Part of a small language model's weights.
Size: 7 heads of 32, MLP 576 GeGLU, 11.5M parameters.
MLP neurons of a small language model. Each row is named by its layer, matrix (down: output weights) and neuron, and shows model dimensions 96-191. Each number is 50 + 12 x the weight over its row's rms, rounded and kept within 0 to 99. A neuron's up and down rows have the sign that makes its largest values positive.
A block is one neuron, or neurons of one layer that tend to fire together. After each block is what it responds to, as a language model described it from the Wikipedia text at the highest values.

L4.down548:69 40 58 50 50 39 41 49 35 49 33 38 49 59 30 13 61 68 34 51 55 39 55 20 64 62 57 62 65 53 63 67 35 51 43 68 38 49 41 37 70 67 52 41 62 34 41 46 47 65 49 62 40 52 50 47 66 57 36 43 35 77 60 35 48 42 38 42 57 53 28 43 41 57 60 45 56 61 45 44 47 37 61 52 35 61 67 38 28 42 48 38 36 34 53 61
Responds to: Word-piece "in" fragments

L13.down21:46 33 39 50 53 37 45 58 51 53 59 44 46 58 48 52 74 49 67 66 60 36 65 31 22 54 51 49 34 65 48 65 55 53 53 63 40 46 41 51 38 57 39 58 54 22 28 51 35 60 53 44 51 34 32 48 65 48 58 43 27 53 65 69 37 35 60 62 45 47 57 70 75 72 48 51 53 44 65 48 28 43 31 39 41 60 47 53 43 61 48 40 53 35 41 43
L13.down105:41 52 56 69 48 65 58 44 44 61 84 59 51 43 64 38 35 68 59 47 54 69 59 40 62 39 43 64 34 51 55 51 47 43 49 51 41 51 43 53 41 49 45 32 35 63 44 37 78 50 46 55 34 48 33 55 63 42 32 69 65 49 56 47 53 61 63 59 46 48 53 82 59 65 56 44 59 64 17 58 46 57 30 51 68 93 60 47 43 40 60 47 42 46 55 60
L13.down136:47 43 43 61 53 45 50 61 52 54 50 62 48 48 61 44 49 60 63 60 60 47 59 46 43 34 35 30 40 84 55 51 43 38 52 77 35 49 31 42 64 49 30 41 48 44 62 11 54 41 41 76 53 47 53 46 56 47 53 58 54 57 55 51 52 39 48 63 72 40 53 47 67 52 51 50 35 23 55 59 62 51 67 54 49 60 36 61 47 64 48 64 55 48 38 62
L13.down355:64 38 57 56 44 33 50 46 39 53 90 63 47 38 48 48 65 47 64 64 45 60 73 57 33 49 38 50 35 66 37 43 45 71 56 72 53 47 30 30 70 61 35 58 41 38 58 51 22 58 63 48 44 56 57 48 43 58 34 48 50 77 58 36 53 55 62 34 71 56 76 44 66 71 33 41 63 38 49 50 50 66 42 62 52 44 36 63 64 52 45 30 29 49 51 53
L13.down378:46 51 66 51 34 60 36 61 52 38 33 61 68 35 50 55 69 78 60 54 53 46 64 40 37 55 50 58 48 77 59 26 43 37 32 29 45 73 58 60 57 47 45 58 53 53 78 36 57 43 52 40 45 50 35 42 43 47 64 50 70 34 42 46 61 37 43 37 52 66 61 64 46 55 61 29 41 38 51 45 60 56 43 50 43 54 42 55 50 39 59 10 55 38 54 55
L13.down503:79 72 74 41 24 48 78 74 43 36 63 35 42 39 38 14 29 50 58 43 57 64 52 38 74 36 46 27 22 81 41 51 47 52 67 63 54 57 56 31 68 47 38 57 58 40 47 44 70 47 52 65 46 40 72 41 45 52 36 48 47 34 46 51 61 55 48 53 35 43 48 56 49 55 46 46 51 50 58 60 49 49 34 55 50 52 65 57 44 64 35 43 53 67 53 33
L13.down534:39 54 50 57 45 47 40 36 45 48 41 50 37 44 73 80 43 48 68 56 57 49 66 68 38 45 36 58 39 62 56 70 38 73 39 56 29 63 50 45 44 64 64 47 56 51 50 49 57 52 59 43 51 29 37 44 56 45 27 46 57 40 47 56 51 33 64 47 32 46 71 63 34 49 40 46 28 51 47 42 35 57 43 54 57 59 56 61 55 36 73 33 46 56 60 37
L13.down551:56 38 76 54 49 51 68 50 42 62 25 57 77 41 46 43 40 63 32 40 51 73 50 35 54 61 54 56 51 61 56 45 39 56 50 43 73 57 58 49 66 47 48 29 62 45 46 47 52 51 73 60 42 45 54 53 37 66 57 45 56 61 43 27 35 43 65 54 51 50 66 62 46 39 54 26 55 46 58 44 66 68 76 45 56 43 40 56 44 58 52 17 65 57 67 50
Responds to: Clause subject before verb

L14.down24:62 35 38 27 52 35 72 40 28 34 37 44 34 68 49 53 60 50 52 62 26 52 21 34 55 34 44 40 38 48 49 58 32 43 29 37 53 56 48 28 35 47 56 47 77 32 69 44 46 36 51 52 67 57 29 63 53 54 66 69 39 42 66 59 36 58 37 63 49 52 49 37 51 45 64 68 44 51 56 40 47 30 45 56 29 50 48 49 44 61 64 34 41 61 33 62
L14.down213:51 54 41 58 49 50 49 47 68 58 43 50 29 53 61 36 55 56 54 61 62 45 58 59 46 62 32 61 53 56 64 68 41 58 69 51 43 60 50 56 61 66 68 81 62 61 71 47 54 38 57 34 61 54 62 53 66 51 59 60 74 41 22 48 57 46 48 54 71 43 62 42 64 56 36 49 65 52 42 61 55 41 38 47 49 56 62 37 64 37 51 51 49 56 45 30
L14.down222:53 38 66 73 38 73 53 43 49 44 40 52 47 55 51 51 50 43 35 34 47 78 28 55 35 44 34 32 50 47 42 44 56 54 45 65 26 44 50 58 43 65 42 37 51 40 50 32 40 39 46 52 71 58 24 57 46 64 48 69 42 54 28 61 42 62 44 60 54 66 56 47 45 50 74 41 70 56 65 68 52 48 49 40 63 74 59 54 26 42 50 63 71 15 68 52
L14.down261:53 59 51 54 47 64 39 41 18 44 81 62 59 42 61 49 41 62 38 55 39 49 64 45 56 63 43 55 63 38 62 54 78 36 33 46 50 32 69 56 55 33 57 63 29 46 46 56 47 65 56 50 41 42 47 47 48 42 30 37 73 18 63 56 48 60 80 47 36 52 49 44 46 71 71 43 52 42 37 40 55 81 24 55 29 54 41 34 76 40 50 41 54 58 34 27
L14.down361:34 80 65 47 47 48 25 53 40 49 59 35 42 53 75 66 54 42 41 39 58 70 70 50 69 54 41 23 35 45 51 64 55 68 40 50 61 41 27 42 59 55 85 50 52 73 51 50 77 60 50 62 61 28 49 46 44 47 47 64 38 75 56 67 36 45 66 53 57 52 49 48 51 53 42 41 44 47 57 26 37 47 51 40 53 50 54 47 65 48 67 32 49 42 39 62
L14.down521:40 63 74 42 57 56 55 65 60 37 47 53 70 63 38 36 49 36 51 38 39 46 51 50 63 48 64 31 52 70 44 53 38 38 68 46 57 49 25 45 29 64 63 33 43 35 42 52 64 43 34 86 36 53 51 33 33 39 46 30 67 58 38 48 34 40 52 67 54 43 46 45 66 60 69 45 52 69 48 56 55 56 58 43 24 37 31 37 45 47 76 33 34 51 47 52
L14.down524:21 40 42 57 39 38 58 29 45 43 48 44 31 24 33 56 47 71 67 18 62 59 51 36 58 27 38 48 15 41 43 89 55 44 32 64 57 51 48 41 64 58 45 25 51 47 46 61 56 47 34 45 33 53 59 51 66 42 77 61 41 40 63 49 51 48 50 43 35 54 41 45 68 40 54 39 59 67 56 47 71 55 34 53 45 41 63 59 59 66 34 59 51 58 28 39
L14.down564:36 54 53 39 67 74 61 63 37 54 60 25 51 59 52 15 36 27 53 53 44 42 48 42 55 45 36 66 49 47 67 39 56 63 54 46 61 56 53 51 39 33 66 42 53 36 42 69 55 54 62 62 41 57 38 60 44 40 73 57 59 65 50 57 47 48 66 37 50 26 58 60 62 67 48 38 36 43 30 35 54 64 54 66 63 42 41 33 46 53 62 51 37 59 49 52
Responds to: Infobox field-name endings

L13.down100:37 62 61 55 60 69 45 63 47 42 66 48 67 46 25 53 52 29 34 45 26 38 45 63 56 48 42 65 67 55 72 36 53 27 35 37 57 46 50 52 52 57 53 38 59 39 27 37 26 40 49 34 60 58 61 33 75 53 49 47 27 52 61 27 23 33 58 46 25 41 56 52 27 53 73 37 73 36 43 34 43 58 49 64 58 37 26 60 67 35 55 59 51 49 44 36
L13.down166:64 63 45 44 48 49 47 57 34 47 38 55 37 43 37 43 47 42 50 55 45 68 54 42 55 52 29 59 34 75 51 43 58 49 59 77 48 60 77 58 30 49 66 44 47 53 64 49 50 42 64 56 55 52 56 55 72 63 65 39 52 30 52 29 46 51 36 76 67 46 55 52 37 56 46 45 54 45 68 64 81 46 72 29 56 52 36 49 55 62 51 30 46 55 60 56
L13.down352:28 58 49 63 67 64 69 45 70 44 60 52 41 49 48 54 47 35 63 39 38 62 56 47 46 63 53 46 53 88 46 38 39 58 41 69 47 27 58 42 55 45 53 33 40 48 62 34 61 35 47 49 50 60 34 44 54 36 50 30 72 47 84 62 56 80 52 48 51 54 51 54 53 28 69 48 43 49 42 32 46 45 64 33 59 60 62 53 65 46 40 83 39 40 63 28
L13.down381:46 62 50 86 53 49 45 51 43 33 21 36 63 52 64 60 62 43 33 43 42 51 46 43 39 62 52 45 49 67 43 41 55 26 47 45 54 55 63 67 43 55 49 38 35 72 60 34 73 43 77 47 62 44 60 39 52 58 64 78 60 56 32 37 61 25 45 38 60 57 34 50 61 36 55 59 32 58 68 34 43 47 59 56 51 49 44 77 51 26 42 27 39 33 51 58
L13.down411:39 48 53 59 44 68 55 50 70 79 16 64 55 44 62 32 70 73 59 25 46 39 66 38 45 67 73 25 56 60 51 41 48 42 37 56 54 55 40 53 53 75 45 61 31 32 43 66 53 49 64 48 41 26 55 47 40 68 59 55 21 53 54 43 47 36 56 62 45 43 59 68 58 57 62 55 59 66 62 47 52 49 46 67 57 39 63 75 54 49 45 38 59 49 49 40
L13.down470:48 46 53 51 37 60 41 25 39 43 52 29 55 34 41 47 67 64 54 52 49 20 48 44 64 48 66 60 40 54 71 49 61 44 44 68 42 45 45 68 46 62 43 63 40 43 59 50 52 29 44 44 38 46 62 53 41 49 64 64 43 57 57 54 48 48 66 66 42 51 47 54 63 49 62 50 16 44 69 61 60 34 29 61 64 73 56 56 46 41 54 43 57 50 46 66
L13.down501:42 38 40 53 49 53 28 45 44 51 41 47 43 41 57 57 30 43 55 51 61 68 50 37 53 71 51 37 39 65 54 45 66 40 40 66 52 61 39 75 52 59 32 45 66 29 53 55 57 45 36 44 37 38 61 50 54 60 49 56 23 29 49 27 46 17 42 68 53 73 63 51 66 58 43 64 46 44 60 47 38 56 47 79 61 54 73 48 61 39 57 50 60 57 42 48
L13.down516:37 70 56 52 72 56 42 54 68 56 42 55 54 66 66 32 50 54 44 56 36 43 63 54 62 49 65 37 46 92 53 48 51 46 53 32 55 64 44 55 30 66 62 78 60 39 52 54 31 40 61 65 42 30 36 49 52 54 26 65 61 56 55 47 47 31 77 53 48 61 46 44 82 46 49 40 34 41 49 31 40 34 35 51 51 71 46 68 59 34 53 58 44 53 49 66
Responds to: Indefinite article "a"

L14.down26:61 67 43 61 45 55 64 49 37 37 04 54 63 50 47 54 58 62 58 32 63 81 53 41 52 54 59 63 63 89 44 51 29 43 38 70 52 61 34 63 51 45 52 63 48 59 50 56 62 44 48 50 49 47 31 39 31 41 41 54 64 27 44 56 67 60 37 39 62 41 28 46 51 33 59 60 47 56 43 67 63 45 59 52 49 59 65 51 54 47 51 41 42 32 37 61
L14.down178:34 39 52 41 75 57 27 51 64 52 53 64 53 35 52 39 69 32 30 33 73 38 36 57 60 53 48 51 52 49 48 62 57 45 53 47 48 31 60 47 62 33 47 55 59 54 61 56 33 46 54 26 70 51 59 72 57 36 53 66 42 53 44 50 59 31 38 47 62 59 79 41 76 51 51 59 38 33 64 37 71 38 67 51 36 59 42 37 66 47 45 46 61 47 45 41
L14.down200:46 27 44 74 54 54 44 51 48 57 60 64 31 50 72 53 61 57 43 22 47 43 41 48 47 49 44 73 42 58 35 43 53 51 50 45 62 29 53 41 52 44 50 47 50 29 45 43 37 39 27 56 72 60 43 67 54 52 51 61 59 51 71 39 44 59 45 38 60 62 15 64 50 65 39 26 25 29 33 55 62 72 26 51 51 48 62 62 55 46 60 58 29 59 35 56
L14.down257:73 50 75 34 48 57 63 57 33 33 50 48 57 37 32 61 70 65 48 42 43 64 46 33 45 51 43 73 54 58 73 48 32 35 73 70 57 57 64 37 64 36 53 58 58 48 58 40 26 38 68 39 50 69 51 56 61 50 75 52 61 67 42 27 41 29 63 65 42 28 58 43 40 56 52 28 61 48 40 39 55 43 44 57 52 76 42 53 46 70 50 50 62 56 26 51
L14.down354:24 29 36 67 70 52 37 51 39 54 36 38 52 46 66 64 57 44 47 36 57 33 64 55 42 61 61 54 69 76 15 25 45 40 40 47 56 64 44 62 57 55 39 30 29 14 39 51 48 47 53 69 52 37 53 48 48 60 45 41 50 53 39 39 59 62 57 62 63 72 47 52 43 52 66 30 42 58 63 50 42 63 47 55 69 33 57 58 57 32 38 46 59 37 47 35
L14.down360:30 61 61 52 46 87 44 52 60 45 25 46 52 71 57 62 30 41 58 45 61 57 23 69 55 41 77 50 34 60 36 46 40 55 54 56 57 47 55 41 64 42 44 29 41 35 50 60 58 48 48 56 79 44 65 45 53 34 49 53 53 57 44 85 41 57 59 59 45 44 76 55 70 61 27 47 34 51 43 33 41 41 54 38 49 55 57 49 41 49 48 44 62 61 38 67
L14.down417:44 84 56 49 52 41 35 64 40 55 00 44 52 67 50 46 63 43 41 29 49 46 31 29 53 45 48 42 58 67 52 36 60 31 55 46 67 38 21 35 51 44 47 46 37 59 65 46 48 65 60 50 46 48 53 39 49 47 55 60 33 22 45 41 61 56 41 50 33 56 47 38 75 31 42 57 63 54 52 38 46 47 50 53 44 31 46 57 47 46 35 58 60 62 51 59
L14.down484:56 67 48 39 56 79 39 72 58 54 17 41 73 46 31 51 62 67 55 64 48 49 42 58 61 77 44 53 55 48 51 59 38 45 46 37 27 33 41 35 38 44 55 51 60 64 49 68 51 42 60 42 66 57 70 35 49 45 55 54 53 63 32 57 73 47 54 44 58 59 67 67 50 47 56 35 51 30 26 37 40 44 38 40 45 54 54 39 63 53 46 26 53 31 60 47
Responds to: Indefinite article a

L14.down93:64 33 57 53 47 51 69 53 45 51 61 25 26 44 37 58 42 40 41 35 50 85 60 60 66 71 55 35 50 44 39 49 35 42 53 44 63 60 43 43 56 62 59 39 54 44 34 53 37 59 67 78 36 48 53 43 60 42 75 43 44 58 71 64 39 41 57 50 50 44 55 47 33 67 42 28 37 51 45 55 35 40 36 61 51 47 49 44 49 39 49 42 65 62 41 38
L14.down143:50 31 50 53 53 64 54 31 56 55 52 62 40 68 54 48 51 53 55 57 47 33 47 54 72 55 48 45 35 59 48 49 50 36 46 37 52 77 45 50 43 35 68 35 51 38 64 53 40 46 77 33 43 51 47 60 51 59 46 28 39 61 38 52 57 48 35 48 48 54 28 48 13 52 36 52 43 63 27 29 61 47 42 49 78 53 49 46 45 31 50 44 56 48 32 65
L14.down156:51 65 48 47 54 60 64 47 52 58 40 56 40 61 57 62 51 43 26 34 38 36 44 55 48 51 46 56 46 50 54 57 50 69 42 62 47 52 51 22 46 67 42 55 67 56 30 53 53 44 39 61 68 33 72 69 36 43 65 56 40 63 78 38 44 53 70 43 55 41 65 28 35 53 38 47 35 46 29 62 73 54 46 43 38 56 50 51 38 58 54 42 46 55 38 59
L14.down249:66 39 62 54 50 40 47 68 56 49 31 51 47 52 59 49 50 60 59 45 40 52 37 42 62 58 36 64 53 59 51 39 44 60 60 56 49 45 70 42 38 22 46 48 63 58 59 55 40 58 58 57 53 56 67 35 43 68 55 47 56 47 70 73 54 50 42 36 47 45 25 73 45 36 45 41 43 37 55 40 49 51 55 60 24 45 49 42 59 39 55 40 63 53 29 48
L14.down290:61 50 44 65 52 60 55 43 75 45 37 51 38 57 52 40 64 42 73 39 56 38 60 55 48 77 66 63 45 69 44 43 65 52 26 52 42 60 39 63 45 56 70 32 59 55 53 54 68 47 27 62 39 12 58 57 54 27 46 59 35 26 59 58 62 47 46 52 65 61 63 93 41 61 30 57 49 48 19 37 53 59 35 31 43 56 56 22 49 54 50 52 33 72 61 61
L14.down374:35 63 58 50 53 49 65 39 37 62 54 66 46 47 53 38 41 83 30 45 37 42 49 70 56 67 70 43 56 37 48 56 53 41 43 34 47 71 32 44 40 50 60 36 38 59 56 58 44 58 53 52 69 26 49 59 55 69 65 20 52 49 53 60 34 69 22 58 32 40 67 51 51 36 48 51 63 51 59 65 37 54 47 74 61 69 45 46 48 44 61 44 45 58 56 61
L14.down387:69 58 70 56 50 57 32 46 49 52 45 60 32 48 57 47 45 43 64 64 49 35 49 59 43 40 68 67 65 78 52 64 57 52 47 71 66 47 67 54 59 59 50 34 31 39 47 59 57 49 51 51 47 39 27 62 61 36 60 38 58 52 66 47 30 60 55 40 27 59 54 37 50 41 33 57 34 77 42 48 48 45 67 53 24 47 74 63 60 50 71 54 38 50 46 50
L14.down411:48 45 50 44 62 51 44 48 48 61 65 36 49 27 64 45 52 46 37 52 66 64 69 59 43 45 29 53 44 56 35 53 28 58 39 70 48 55 52 46 45 66 37 47 41 38 48 53 73 42 59 50 58 25 51 56 38 44 60 37 38 66 43 32 64 40 27 57 43 61 33 45 44 60 27 68 34 68 65 45 58 54 58 53 73 51 68 60 28 47 48 50 49 48 73 49
Responds to: Word-initial fragment after article

L14.down25:56 30 63 66 44 87 51 50 29 61 77 44 59 38 57 52 50 50 43 42 56 73 55 38 57 58 32 70 30 37 46 40 38 72 44 56 46 51 39 19 55 64 56 43 37 50 46 43 50 42 47 50 25 72 52 34 50 52 60 55 49 60 51 32 44 35 63 52 50 37 38 39 64 53 50 35 37 68 38 54 60 57 56 41 53 60 50 40 70 44 57 62 34 40 66 70
L14.down150:47 47 54 74 59 74 51 61 42 36 76 38 59 43 42 54 59 56 34 49 55 36 41 46 49 43 72 47 49 61 26 35 42 26 56 52 51 65 38 38 57 32 33 44 56 57 33 56 38 50 42 36 45 44 53 65 34 50 48 67 55 54 35 66 49 51 43 65 16 51 29 30 59 39 47 78 39 74 60 42 37 67 53 47 61 63 30 54 41 38 63 58 69 47 64 61
L14.down308:50 44 37 59 51 55 22 29 43 63 42 48 54 40 66 59 40 47 42 55 52 65 43 27 46 42 51 49 60 57 40 31 56 53 46 23 26 38 30 41 70 57 60 50 63 12 47 65 45 54 58 48 43 61 64 56 60 60 29 54 53 63 42 64 42 46 41 49 63 46 43 67 39 40 37 60 44 38 38 37 59 51 51 48 69 51 62 41 38 39 36 67 50 46 43 54
L14.down408:45 38 61 17 46 62 54 48 71 74 20 41 52 43 52 60 60 36 47 48 44 91 54 49 40 48 45 31 26 91 41 39 53 48 48 33 61 54 39 45 59 38 61 37 42 54 52 57 54 58 56 41 69 54 47 58 57 65 26 45 38 32 42 62 49 59 62 48 59 52 53 44 58 55 31 40 56 44 50 49 51 65 53 51 52 74 50 54 55 64 53 30 52 69 62 57
L14.down478:56 36 44 47 37 45 56 35 51 43 36 49 53 53 56 46 55 74 60 51 47 47 51 42 60 80 32 47 53 89 38 30 32 46 47 71 48 57 55 74 33 38 33 65 54 34 59 46 50 41 48 31 55 50 44 56 60 47 36 44 66 52 30 41 41 46 69 42 39 66 54 58 62 59 34 35 54 45 59 49 32 43 38 34 67 44 52 48 51 57 36 32 49 41 62 52
L14.down532:50 49 72 70 49 47 45 37 69 59 33 30 74 62 52 46 59 50 54 53 50 70 71 58 68 28 45 45 45 44 49 43 31 70 55 17 49 35 52 52 16 44 45 58 38 32 51 47 58 56 43 51 44 17 40 42 44 55 47 41 46 51 42 63 41 53 53 44 43 57 63 42 65 52 54 36 53 72 58 41 31 62 42 59 53 50 52 48 49 35 43 49 48 53 53 63
L14.down546:31 44 53 53 74 32 77 49 45 40 99 51 64 53 55 56 45 47 32 48 38 46 59 50 63 47 55 63 37 15 45 38 48 46 59 52 56 27 42 31 45 52 62 39 50 41 54 31 41 49 59 48 54 53 52 59 37 80 48 46 43 66 61 22 52 54 37 45 59 40 59 49 77 53 42 58 53 46 55 64 39 67 39 33 47 60 24 42 69 34 47 52 54 26 53 63
L14.down559:43 72 71 50 67 48 35 54 54 39 99 38 49 56 47 62 57 41 36 46 54 37 47 37 66 59 40 25 70 36 66 47 59 54 60 71 63 25 25 36 73 68 42 47 45 50 68 60 44 48 42 63 35 53 43 56 45 57 22 39 68 96 47 57 50 48 37 53 31 42 43 40 35 59 30 37 54 49 36 51 51 59 60 45 55 43 54 56 58 38 38 73 52 51 58 43
Responds to: Name-completing word pieces

L4.down524:34 42 50 69 37 59 29 68 44 59 08 23 54 26 63 57 43 34 29 47 54 53 49 48 48 47 38 53 37 61 39 46 58 56 41 41 39 71 49 55 37 53 50 33 41 42 37 59 47 56 79 50 52 51 65 61 44 58 57 72 43 75 42 28 41 40 73 30 68 47 53 60 57 52 42 58 53 59 50 46 57 47 36 57 58 59 61 47 57 33 50 60 38 51 35 53
Responds to: Indefinite article a

L4.down116:52 49 41 52 29 74 30 65 59 52 00 55 53 44 39 36 63 35 49 67 51 42 38 41 51 42 46 60 49 79 36 41 60 60 41 49 38 42 57 54 45 55 59 45 45 45 57 47 58 71 52 36 47 56 58 27 54 35 54 59 56 41 63 48 37 60 54 39 44 46 48 54 59 37 54 55 45 71 54 67 47 77 37 74 51 50 50 62 49 41 66 54 50 59 32 47
Responds to: Name-final word pieces

L4.down111:64 34 35 53 58 32 57 34 50 30 46 46 46 37 47 48 31 62 46 36 43 38 54 51 56 62 48 60 49 72 47 58 47 49 61 64 47 46 37 48 39 54 71 55 60 83 56 59 39 59 73 59 35 67 74 64 31 53 48 55 58 46 58 56 71 61 66 46 41 44 39 86 44 51 54 51 53 55 53 42 33 35 59 21 62 55 50 46 53 35 66 48 46 51 55 51
Responds to: Table totals and section breaks

L13.down127:40 60 56 46 44 47 57 37 55 63 72 64 57 57 56 59 39 43 63 38 53 48 61 37 43 49 50 40 28 56 48 63 52 41 36 48 65 48 68 60 68 65 58 56 53 47 71 55 47 43 44 59 37 53 30 71 60 52 37 32 59 36 67 72 36 44 43 51 38 36 54 58 49 51 34 63 50 50 47 35 36 47 68 48 40 67 39 59 41 62 69 54 42 66 43 54
L13.down260:62 68 29 38 52 53 30 55 66 37 41 54 39 27 37 58 67 10 62 31 49 46 60 32 46 54 46 47 57 64 53 52 51 43 37 55 54 65 47 56 56 59 53 40 26 46 65 46 53 39 45 69 52 56 51 50 39 59 44 51 41 46 53 42 55 20 59 47 34 35 51 39 52 67 32 78 39 45 61 30 68 41 56 53 45 55 53 42 43 46 25 40 63 39 47 69
L13.down271:56 80 41 50 44 38 54 32 52 43 47 60 46 35 45 42 49 54 47 56 75 64 70 36 41 59 24 57 60 49 38 48 51 52 51 36 49 46 63 40 43 45 64 51 36 49 54 56 45 61 61 31 55 52 59 43 57 38 29 73 28 26 48 31 46 56 69 38 51 58 54 42 40 57 42 43 51 57 65 52 36 57 63 61 62 64 51 52 44 82 34 42 48 39 54 35
L13.down284:37 50 59 36 60 40 49 65 38 50 45 56 56 65 72 63 52 47 40 62 45 38 50 47 57 48 44 44 65 34 60 40 51 47 37 38 51 86 60 49 54 63 55 35 49 42 62 20 55 32 58 54 62 58 33 79 79 48 52 60 41 68 46 47 50 50 58 66 55 60 49 79 59 45 54 45 61 54 10 57 55 50 69 65 51 59 60 56 75 60 68 47 38 25 44 37
L13.down474:70 47 76 46 53 50 53 62 65 40 45 38 76 57 42 66 43 14 59 29 45 52 36 34 45 60 76 54 45 44 58 60 23 37 50 56 47 64 39 47 48 43 46 53 47 48 56 57 56 20 49 69 46 61 35 70 52 60 51 48 54 66 58 55 44 53 60 57 39 53 36 46 64 54 52 52 36 59 30 51 78 40 51 42 40 72 31 51 55 79 40 56 42 57 43 47
L13.down517:58 50 27 50 31 55 40 49 62 32 22 61 58 53 47 46 31 59 71 47 39 37 40 60 49 54 50 54 45 53 38 60 52 44 40 47 32 57 61 61 51 50 57 30 43 60 60 37 49 68 69 40 60 62 41 47 75 36 59 43 50 38 59 52 40 49 49 39 23 37 55 39 45 60 42 43 60 57 46 62 56 66 62 37 61 38 38 52 58 54 45 28 56 42 60 81
L13.down526:63 60 53 53 35 70 59 48 49 58 45 52 51 55 21 34 58 49 37 45 39 61 49 38 37 67 60 42 62 58 42 50 51 37 51 38 56 45 28 28 62 67 55 37 34 48 48 38 72 39 65 59 53 60 48 44 32 42 46 80 54 56 45 53 40 41 58 33 64 72 48 40 53 54 33 43 53 52 52 47 39 57 50 38 39 57 59 38 30 77 50 60 67 54 62 41
L13.down559:41 57 33 37 62 18 52 46 58 63 36 48 43 70 35 53 46 41 51 41 68 36 56 65 42 58 40 48 53 53 78 34 66 38 49 41 58 37 55 36 53 70 42 39 62 56 54 37 52 46 60 42 42 45 30 58 55 43 56 58 47 84 72 37 56 49 48 46 31 50 43 41 56 47 64 47 54 55 26 79 45 45 34 38 58 54 61 56 44 59 41 48 63 56 54 51
Responds to: Word-initial prefix fragments

L13.down177:71 44 31 52 48 45 53 51 52 33 77 48 47 70 45 44 47 47 51 55 49 59 47 34 57 99 56 45 57 57 62 58 38 76 44 30 36 51 53 42 51 47 63 34 50 61 54 49 58 54 58 49 46 37 28 36 53 55 50 43 49 84 68 44 67 53 53 32 56 57 42 57 62 47 69 24 62 54 43 49 56 37 78 56 53 28 48 43 68 50 34 52 44 49 60 37
L13.down211:67 46 34 50 43 54 60 34 45 70 25 33 66 33 57 41 44 57 43 51 47 47 43 57 48 40 53 47 65 77 53 61 60 49 45 42 62 40 47 44 53 67 55 33 42 47 61 38 49 64 26 65 40 61 37 45 41 41 49 50 60 45 27 24 50 34 37 33 53 37 32 52 64 45 64 67 47 53 39 44 31 64 40 54 59 33 55 41 33 53 41 79 50 60 33 42
L13.down221:68 40 46 37 61 39 55 51 60 60 28 43 34 51 64 50 50 57 44 49 65 44 56 52 46 64 45 49 37 54 31 52 42 45 56 34 50 32 53 52 65 65 62 54 63 66 61 37 39 48 38 52 60 38 57 50 65 71 60 68 49 38 33 39 38 56 49 48 52 56 64 33 46 63 57 70 49 53 51 35 61 73 52 35 53 61 50 64 47 42 62 53 30 75 46 27
L13.down326:54 49 35 63 42 63 20 46 75 29 41 62 58 29 59 37 73 46 44 69 56 26 45 36 45 53 42 50 63 52 38 45 38 36 39 39 36 59 61 46 58 63 58 64 54 61 67 54 54 58 48 46 46 57 51 41 43 73 61 73 35 47 58 55 53 45 53 74 46 69 34 42 44 45 49 25 45 49 67 45 55 60 26 42 40 58 62 55 60 59 31 63 57 45 42 40
L13.down387:66 52 32 36 57 52 36 53 80 52 32 66 61 52 40 43 39 51 47 35 56 43 45 54 53 38 53 36 48 66 38 50 72 57 52 73 37 44 53 56 50 47 58 41 74 62 45 54 52 45 36 73 46 59 59 58 66 74 51 69 40 51 42 55 46 36 39 43 52 43 43 60 74 43 63 44 65 49 32 61 55 56 37 66 57 43 45 51 51 72 52 60 59 38 47 54
L13.down398:47 46 50 43 58 48 60 66 35 31 31 50 47 47 48 32 46 32 58 59 46 50 37 39 46 42 51 61 46 54 42 53 49 59 72 55 68 41 41 53 50 63 54 42 60 61 70 50 35 48 68 46 53 68 63 40 43 35 54 43 46 32 57 41 61 33 33 42 47 70 52 40 69 56 45 57 40 62 47 81 38 74 56 56 51 35 51 45 30 52 44 60 51 19 45 62
L13.down466:45 54 44 36 49 39 70 57 46 62 64 55 66 46 58 39 50 47 56 59 37 63 48 32 53 53 44 43 61 50 49 58 36 51 49 52 52 51 31 36 49 41 55 39 36 36 60 21 59 36 47 58 46 70 21 63 46 46 59 32 54 38 54 55 56 65 28 38 75 51 72 25 62 45 51 54 54 38 48 58 53 65 66 52 24 45 22 53 55 62 60 48 68 43 29 45
L13.down541:41 55 41 65 29 73 68 36 45 23 29 29 46 47 39 50 29 76 52 56 47 68 48 42 51 54 35 61 44 51 44 40 42 51 41 41 68 54 49 41 49 56 35 56 38 70 43 41 77 32 41 53 44 30 54 30 14 48 57 66 49 39 41 45 53 62 47 44 46 29 42 93 38 52 35 57 47 58 55 22 46 34 36 56 49 47 43 58 48 62 45 53 50 32 50 62
Responds to: Infobox field labels